Weights of a small transformer language model.
Architecture: RMSNorm before each block, untied embeddings.
Training: a variant of Adam for these matrices, 7880 steps.
MLP neurons of a small language model. Each row is named by its layer, matrix (down: output weights) and neuron, and shows model dimensions 0-191. Each number is 128 + 32 x the weight over its row's rms, rounded and kept within 0 to 255. Numbers have three digits each.
Before each neuron's rows, "raises" lists the tokens whose logits its output raises most directly, leaving later layers aside.

raises: "rt", "rm", "pt", "om", "od"
L19.down703:128130217119119129060151110092126149081086113092135117160154168167114145155110119100096149133132092161100127104081137155152193116091155121098141133147140175061154103125120118122106127162076108111102130175119101160079110124113117146139125110061127121119119128184153169142143192163120129168124114108160143112169154080119090165168146098145096134128151109101129199105116115131162146111070064140188082112102137100140189098128203099111084152132141131136162135122176119177140148076175073089147194121150111133160144096154099199143135154193146153066108169096171142104053188063120123141

raises: "ck", "ock", "ich", "tch", "ot"
L22.down199:076146122084114141112047096103101088141153105124091137135154113066144159140175124131104147120157166124111193133136116144146153053125129124138108152150119149148126115138059077097180148125183130041120110111140113170107085160138152155104142106123161137059102143181118168097126131114118115148128151163076112182135137160145118108146151080120140118095098143213153158175104099124070087118156139105121141080152180194170141093114150143130113126094078155169154173190157103138183149118104127063116094172116128132175092156123202155089122173140170092111109168083164135119085180090131166173

raises: "ly", "ted", "pen", "style", "tion"
L14.down301:178126172103095159121152137096130127089148164124109110107127130110183139100124059103112056085214089090142164161104067175081154098099118153066152124112101119174117159134137146112105101104079164171118103147135057108107160105141127160129121149156141108156125136124131124136092121172134108140152139146172118072170161096179137147134074093194132118116052132065152161162135129133145169146085116163076141175152177142168054148143150114168126173131117050184156160182157183165130096190139096090143115169159180120115108116108105168132169141152130116114108110147121141133122083114108170068

raises: "ion", "ee", "io", "ian", "ook"
L19.down152:148100066087155168047121129097119156163105092164103167130137073103143094144152136137125141147100149174140139173092161126124103132120102129144135126148123151111085179084129177043192144087097075134068194070097159145140173120153159125167138112117107116176122151140137122173188195119205133097091122134121110109138112132110130171075166136101136149162135122129115116089115125138141084180072124114076165160187131134152150131117134152096147049138134166091127076126097105112132194122127120148142125099153162147103135135140149081048095067097122158124183092156104144100159085140106047106

raises: "ha", "her", "hen", "han", "hu"
L19.down499:136125109142102151129158121128145142091144080146138141186135149093141158144131110159182056093112150122131141180131134112117108175061154153143162199144130136100082135086092158146113100039087133143130167149153163151169144153140132117036154098096072110162146180141170111127095098132152157133136180136073152154120153174159134138172088164083131133113082119126102149123124178182148093193190173130104150098146105113121127147074088053153075177093191162154123132138183113159091148116119127159137185110154110099079127106117139133112138151170087111180098078162188101143141159173119089101

raises: "ir", "ial", "ise", "ke", "ine"
L16.down432:101124164111152113132144157117142110116151095117070086135172081093127164129122106130110103124153164171116122078138166139121114102173162129129102146113150085129123097089164184135237167092122214138099159123098130116154147119196115169142157173097144124114062127110127070122131132096137090117174123144117124147139110146114134160214105106104167149193151114137108159100138189110121165115194160160172100174136173144165176171137099157156185136126149126213094094084140102091060172181124129166116146092114149097125132125181141126124122112091150173091103111052094145114141079093104142180

raises: "ide", "rate", "ize", "ise", "ly"
L19.down720:164084149120128109091099175119102143056132177143163115159097125167142155162112073124146096159135147047095155125148152146166114163093089129127122174140125086168143146136129142154136166132171127154073132149107150123081088083156153081166097075089152099158120149088131142176085111145133137107130076122146106082122161137208148106144092146157147148183101099121183095170107137065122109148132099171097122102159208189213106142105121171122144113206128153160107123143182166088163111130138170160160151173085103105130135092138096133074126219149147143121112134094110128137077125146097180160

raises: "va", "able", "ible", "v", "ary"
L18.down691:072095126121118174149084156150097138086120151111076178121127217119140136113163161132144063139104109138105101117128183152108128081151145127135119091126146134090091107099118175121165112108129104077203117175133139133101172093136097151184095135161163102120091104099146139150142224145180116127108126129131106093120148137076119137088103204171092123161104135161090137145139146137116086088090089117191071137140105148072187084132126076105147148119131077097143128111145120181132148117079126085122137105107150075158166159156088141093154100173064131168162131134097095120163191118031087127